Weights of a small transformer language model.
Size: 3 heads of 64, 7.48M parameters.
Architecture: RMSNorm before each block, no biases in attention or MLP.
Training: a variant of Muon for these matrices, 7383 steps.
MLP neurons of a small language model. Each row is named by its layer, matrix (down: output weights) and neuron, and shows model dimensions 0-191. Each number is 128 + 24 x the weight over its row's rms, rounded and kept within 0 to 255. Numbers have three digits each. A neuron's up and down rows have the sign that makes its largest values positive.
After each neuron's rows, "fires before" lists the tokens most often just after its 100 highest values on Wikipedia text that the model never trained on. A number after a token or word is its count.

L13.down176:135119161116087129098062121099118129132091120132105141086137157123112136141142141127145146096143162096142135169138186153138083132099104142102136111097159113118119150143132126147129177083125115072119140113155154149119187164122167158157139137126109109159125111119106077114114120135133127138134111126157139113107110101101108137127128102117115128119121128148141136104076180114120146164072140152114155106117134148122120085169144162107102124137117140072188143146145168142155129117153166139150120124138134086105102132145133159118116115118149103111114122086118154094101128089161144105
fires before: " |" 62, "." 21

L10.down124:131125157152108129099122156128118144168144114109099139089063148172116093165124109110147135110129116135099061142141084111122133146143080108139171119123127139138098132136174142131124133140120119134144159111152124112134129088159137120180105111129123078142133148096140150121130142095141137092151117112106128140144101140122103170108156132116112147119113165128156154114142107110163133145143141109094184085161123124180114114160096108118116108085151142107133141122112067157128100132138157141141109208125099108109170154100073113151097130122122126123126122117133136148113170107126108110
fires before: "\n" 38, " He" 5, " The" 5, " In" 5, " M" 4

L15.down135:153120133132106135123103167098132108119094159149092136131124105085083137126108119129102130105085108149144147150080150160141122137129129106092124083164163131183106168115146165108112161109140139097170116142142114125104115159140123129124148081120132103090109163112146126166117129124144162123182120138165164183112133080104144166098146056073127128142123099153077160127108080126101123148084153131122127120122120159137122113119141148151127185100099128136142151099146161133080134114115124133116116126167121131117115144127101129125100123143122140103143146121139139134126131107097167138
fires before: "|" 19, "\n" 16, "-" 14, "ina" 9, "D" 7, "w" 5

L8.down154:116129131127132108111156135140076158153171099096162128112149155154135098141115104145166144092128149164129144149098145156119159120113131147143150123102153142124116142143161155113111133104083120126102125093136123158121138087136149113164073137087104120165130162073130086112178084115131116134134106111096117138134104086121109151130159113097168115167093150092145143129128146115126121163119122169104108070137113107164097108118147156139137161107148160106088114101134135144149101117100104099131118153174085139097137160109120138152088122094097150118111139124105134154130166128152097117
fires before: "\n" 32, "-" 23, " -" 14, " He" 7

L8.down11:163107122091082137098120083146084111144108143079088139099127082107127123144127122165155134148175150090092136131095121145093129136096142131109111127107114116115130096132072138181072134195115189114079097097096113152125153142106158150104126133110083128086150112117144150112142152119144116125136148129107133151120159137110142152122171119101119133135115140152123139084145102132101123139102140093126173135101150140124096162140143138110143139137157144108136126097120137167140109131108105150160171143133109160130146104125120172142098130116134126134128129145098137163107123149151075119
fires before: " |" 35, "–" 19, ":" 13, "." 4

L5.down49:094171145089138071134138131124093100053101150104120104115117110121145131128105135128107143134125116108144171055100128120128148112116148146107129130165156147100127133106144184125111139142109153145106134128155134139170115082122153096168087123120108147123128115153110111097138122111120151130149131102135146132138105137110123129159097123139166071055097180088125137126163101111131107145123155184179092098136132129136151113128171138142119146116158113165115141117140142152137122134127142122117171107157139125117137157143139175113098133071118165134103094126139115123138125114114113115
fires before: "\n" 45, "C" 6, " a" 4, "==" 4, " He" 4

L10.down1:159121105114123147126109095110124166126141143129168140117124126149178127087073103069109115139109153092135118175104129100122114148125137143123105132142122198162149133125119100150140117100120137138089150125179137120154131139187116135142145154169117136113142151103107142131150112128112113097153105101108129197148124118078172107115165133141103129096169066095100111145130143124097134122126117127132112159150122162111154116116109132142133173127131113153081104120151131099113098121142145137110115148119147134116162149141109106146130087087112122137078128131105112153085080152139133095
fires before: "\n" 56

L16.down171:109124108094098149140133114165163161115159136173146203103107116147156130100161098124110131105152112133145113150151127135140130121128106143141144094120112135086104161101149110156160148150131071153121142159111110166120089126103142136161130112112141149120144121160123157151149149127133115153173149144128095142143146125111136147172124137134135106137117096075114173159157138102180136110078144134137126161117152152119096067151119131128108146092162142182151173157118122125156114169113130136181161098141154148143151127077143110109129120103111090138133117138129104110145128122150153110
fires before: ":" 29, " (" 11, "ode" 8, ")" 6, "T" 6

L19.down117:098137137114128140096168135099113092145134142131129121072099105128158107091144130094119113138156093110137100144162157115142120134155133111108137181110136102109090117113142130132133053126144181112129148109155134109127134117136130164150132133144087107142114128130141133134123141147145126127144156127149135133148103120106130126120125120128149096116165110146129149110180151101125153097173150145150122126144148113129124105139164109131106150138176207114112115118126114100105117182144138112143158100148090126127120067145104162106111144159110170134156121113094102182116078178068101120
fires before: "ed" 30, " to" 21, "s" 8, "red" 4

L18.down119:142138160147136094155092129135098139095169121102123151138130198113119112139129178125152109115128136158159155081099124164181120136145117097114123133147093141142093107105150134085138168112105143089087072094097111111096123166129119153130126135113126109118118129112132109116117140137114122065129156103107122094105097126158122119107099173076066108145124127195132174110134110140105146092128150139130140109132156120139124157170144129158125125157122118126135142133155110118148134166138152083130085148119138109134138093082114110141110106153161129139130108124109134136120117126175130109
fires before: "\n" 21, "ist" 10, " and" 8, " (" 7, " for" 5, "," 4

L13.down142:115120162097109149110078138114104135138138147133143091111163147106129163137102131132177133100146131123128117164075107165124095131165139132158082123085183137136088131108166108148091136116134165138183149140151139147156116121122110133142179097122154127120139131121178101108121106155150148100121070135139164148120117139096126128133166159127129118158123182111118159118124174146111147169135156121108122106128155157096084159131136106140097154120121141115121118121124153137134088130136128094163141153105123117153112127076089131141136158166167178124157130087131122168130131116122135105
fires before: " |" 71, " –" 5

L19.down181:154135143111127186116095068112108152110096106157097167120137155129136112106160134117147142125115142088155163138139156077085128169091149116153101135150157130137157131162165147152109162123097141112146140166090113109125131156128121112101153139141128108112116099144156156081132142115134082181142147116162129131090144158120135150108110115135147119126115106058107147089165144140154125149143159141161085152098141071109124108139136130100123118127096135128121150105161125115104093121104101162118138108122138128075138126153152101097132115121148130069124117139143094114129088138127114113
fires before: "," 39, "\n" 12, " (" 6, " an" 6, " a" 5, " of" 4

L7.down129:118106135116128134144097117164142149151140144139133136133134136127114132116135075152138108094114132126169146143071123145115103140102133111137122127157090153176108120105106078106155173110127165131151153117177108143103095093165104117134187125146094144139130194155093149096160162160120119113131094152133108130123142108096096149132144149144150141144124113141113144124129128137149109129113103141123153120106128100162133127137120102111159112104149143087083123117119095047115120092128073134134119111144137124112188140174117072138134121133162163103137158141117156159111142130134091118
fires before: "\n" 51, " is" 11, " a" 10, " |" 7, " =" 4, " was" 4

L6.down157:161153107123121093157123129130102133108130115099104138097132085087126140085123150108098149122153124123121102145122102126111097149080146143140111147073111145073127115137146153126119087144129187113144107100155071113157120089074138101114125140113126110157106129118133126160142103077161133125082100117124128130148157128162114151149123131107158137128108130086156169082111100133080144119102144197134117135100124151147138127112116152139146109141160162093118096118139140153148101168161157119160137146149133137152130141157112133160112158073116116116108110152108127146129136136092131078
fires before: "\n" 33, " He" 8, " The" 7, " In" 6

L5.down108:121122140118115089104108175180167107097154114130142118122158098108137113148136118156111116130135155154134172106157143120086168132109141107138176144126144153143129117104127126124158132102095125136125083160120069122144130132131118103169103122121157150160172169126132130105152129135073089132105111145093123095135164125146139061130112133141131149158121099122095114132114118142098153161150192142126176119138127097124133182140107138148122168120170117131135121159114113159158084110129169103145166118137142136136157161142129162109083096101126096136144167097121134141145110141142146110
fires before: "0" 20, "1" 12, "8" 12, "3" 12, "7" 11, "4" 8

L16.down53:121149135110103117156116171149106168137143133175131120126115116149130153125117122170140123153149128121130168109138132137137106107116111131106164068140118128111099131127097082072178128108074114107111140152090160137198110104118102120126160123167130103106131106148178112170103133138111112177124125104104150132123105162133138154134173121126125153109123131110144146107163152133147081093141135162141131137128135096110108092121124136110181078126137110145106081131137174122141166162119136156146139122148145119122150171096178123120123183143113133162093132122113165146147120129146114154
fires before: "\n" 22, " He" 11, " She" 6, "==" 6, " It" 5

L12.down77:185134126110122115115154134134142105151155112125118157143152135092107128110131141133152145096123141127143204073120111071154099109158097152124128179112061124165124110157121106114093082112118125140140108100148122152115140120139143115136098104150101117138125117152151109106142178123109129131072155162135102123111107055116131080188079110167132127147096148197148129117142133124106123139126124137127123125137131115131098124126104125136103142167136131117113135171160134097138140107171123104104126095171146108151155116144135097142108102139117110154142127129126129133088111132143104145
fires before: "0" 16, "1" 15, "6" 13, "2" 8, " the" 6, "3" 5

L9.down104:165104106130121155112121126146146087143143143165128146072184108121142156135135119125125119110167152113071136111125161130105121162115147161101130139124161137133177132111168111148088186147128117160104131118087104096159133125132128159093170162134107120143095120140151061108132160162125134116153157123143114123126092153128149141139132143112141129173125111108106146127136187154066105156122119150110149161113139121110116132131103143152136112135102134112154098135114105089165105147151179155131138141118108094123118151103165156101117118109100146138065126121106102118117141154104134094
fires before: "\n" 27, " |" 23, " 0" 18, " 1" 8, " —" 5, " 2" 4

L19.down71:144160106126130146168140103102139130128144111147142118118122132171117139138155101128133095176130105135149110130145146150105166133135129095131185119114153095170150100166133110128150171090170089166132150096169105118122073095128138128103180103119126131143103135131144137102102132103122145097086196102085116139127150089100144158142153151144131149145110135173101135151121118113110114163128098144112129150152088133156133122126116119139143072115140131117116135128119164171085181116111123114094118095130148114107107132152109081115119105120121135095169124127117158164166158098117147123
fires before: "\n" 21, " a" 13, " Japan" 9, "T" 6, "land" 4

L5.down82:101137179108179122131115130149134137143140106141148094149148115138068168133127105104139166133157111154108092144093123134132128127147117107160112139155080122134144136154126101153128166105139114197130165098163113142120096136086118146123126095111126105136105100134143123155112139152140145167130140168130157149124109113125120144127119134119123096154115106146146127174103146114157138165157117080146164141105095113132167126128095148133076122147157149082106078149155056109148134130136096087107174134140145111126140140141142128106125052122138108112139127129165140153145128087127121132
fires before: " |" 36, " (" 10, ":" 5, "\n" 5, " as" 4

L19.down121:089097169141103156141129138167102181158113144141139160111106116126155106139199122102111178131127167098134150127162118109131083167108145129099107101105093134139152133164108133136134112114087118158115188109121143150145107121148108162111136137152100080124115146122121119158170115151164112119110146134163105159126110149085125123137143147136155107152142073161125104136110093112130163130125096118111107110130089125122130124107088151130139095156124119170082140150118156111117113121163121127102140153141088078103140146101136110155138139130142125095088138135098167155155136166105122144
fires before: "\n" 34, " The" 18, " In" 9, " It" 4

L12.down254:162163162146071118136179127120086131160129144102101159089101150141167127187118124123173111115100149165121121118140120107092158148136106170150146111151145130113122168149200103120125098142122141116150149163115135157110114174120144150153101116127097131177155160094133156111122133107099122141121127134094098126132124151152127169094129096143086139121113136144130119108125135170133100129151133133106150124135148138149100104175118147113134141135107165130073125114150144122129114077146141140132135174140105180149121149133098123139139157122159142099090153123120147146143137112133137194
fires before: "|" 39, "-" 21, "\n" 16

L18.down240:136096102110135164133107130058135175144155119106141098170100136137144134118143128116138142108125126112149124119125111142103116134118117125160124089136147147100148156096147123195185108131084152127134126110080117107170141089082121102107130137126107146129134147190119081128118127132133136126169123098106165093110118124133144151095162153130151105142174121085103096166090127111135099080154110125108115154125127114126175116179137145132134120126077129111139133141155136113115114139110118136132111126102157115070145146133141132103173085115155140114100146134126086116124125127084101166
fires before: "," 23, " of" 17, "." 14, "ing" 8

L15.down69:174122156152135083143135127139147137137124146133112146157145129133103173126135160161132147146172119124103124166131114169151132134101106117131120150139147167149151134182142158104139118126130179097118149115122165119188150155119128164147121141113135109143113187139143093145106137134141105116159144125130140143066126135100135131115142155109114117087128103152111131129115095136089135110134165149117117114131157124116099135152110137135125125123110120095058096112120188032156134142107130146111130120114111172128120114117103086107152131152147174167094093172117133152141116134147115154
fires before: "," 43, "ially" 5, "D" 4

L14.down186:173107139086120145131117161126096144183166151121155122111135185116093129139114134101129097142144152112132132120100126142155156111127096118146139062140125094125153112132099141078085163124098149066074102184112101132108145119129112135102154095143147148147114143099110083140106129148118162152157132079123165154129104164146139117108132114146115130103124073109160148134125120144125157123139114107109129093118160125089119148123076129104105119151112118120140149132155115125158109117114148164104143100130138168122091122118134160163117136091109106107121078152159130157122113118131119162
fires before: ":" 28, "–" 13, ")" 12, " |" 9, "." 8, "," 7

L5.down130:125147146108117135090120153100115139151112143158172149170140122134141147136138146147127168158141144180102092168112115145110144100145147097156161123103136159127140145123185140104105105121110138124136133133129168175108171108114130087124119106137130079143131139107141086147125153175162106142145126155144133144105107094136063162104118107109127131155092083103144114126139119120119117149087136138126104085094090140125102157124125096128111144167108141164120125131179089164128119151088085069143123113148127145082160147127142151116133140144120131138080149114111098107128126099103108099
fires before: "\n" 85, "-" 5, "|" 5

L16.down21:117116121135145158127140091097122116179105148158082137106151131130152172121139113182161171125142160110100073116137102151131092129147058156116135165069138114112107156063091120154125138095119144145119147136076115129144132143159109140135122081139158157117141148123098116105172128148134124126113114130097104132156105085084162114130139139137149139127117162150150136091094123122101156122127161131128121123129133120137134126110134153143133100111115116089150119144133120154153142104152173102126095171082110170137144129099101143116101117178180143102101120131115140131148142133151107127
fires before: "|" 46, "–" 17, " |" 15

L18.down255:088131111142155161136092171096152178108133166127134092159114148119133141150107123140103133127131075114142145104134195113129100141171125092114137135154103083109106125087162146127096060124144098116093104143093151110144101148134113141159082134098181132098117144118139099167135139152106137120133177123139163125118136109142110143105160132125155164142142110134145142100136124099136156149145138125126130134127152111129140137124136141145094136124142166127107102123140134069073153122113137109134154127176178139141175136095153140155166160154109109098146100107148160143122112096147122136
fires before: "ed" 24, "ing" 16, "ment" 8, "s" 6, "ation" 4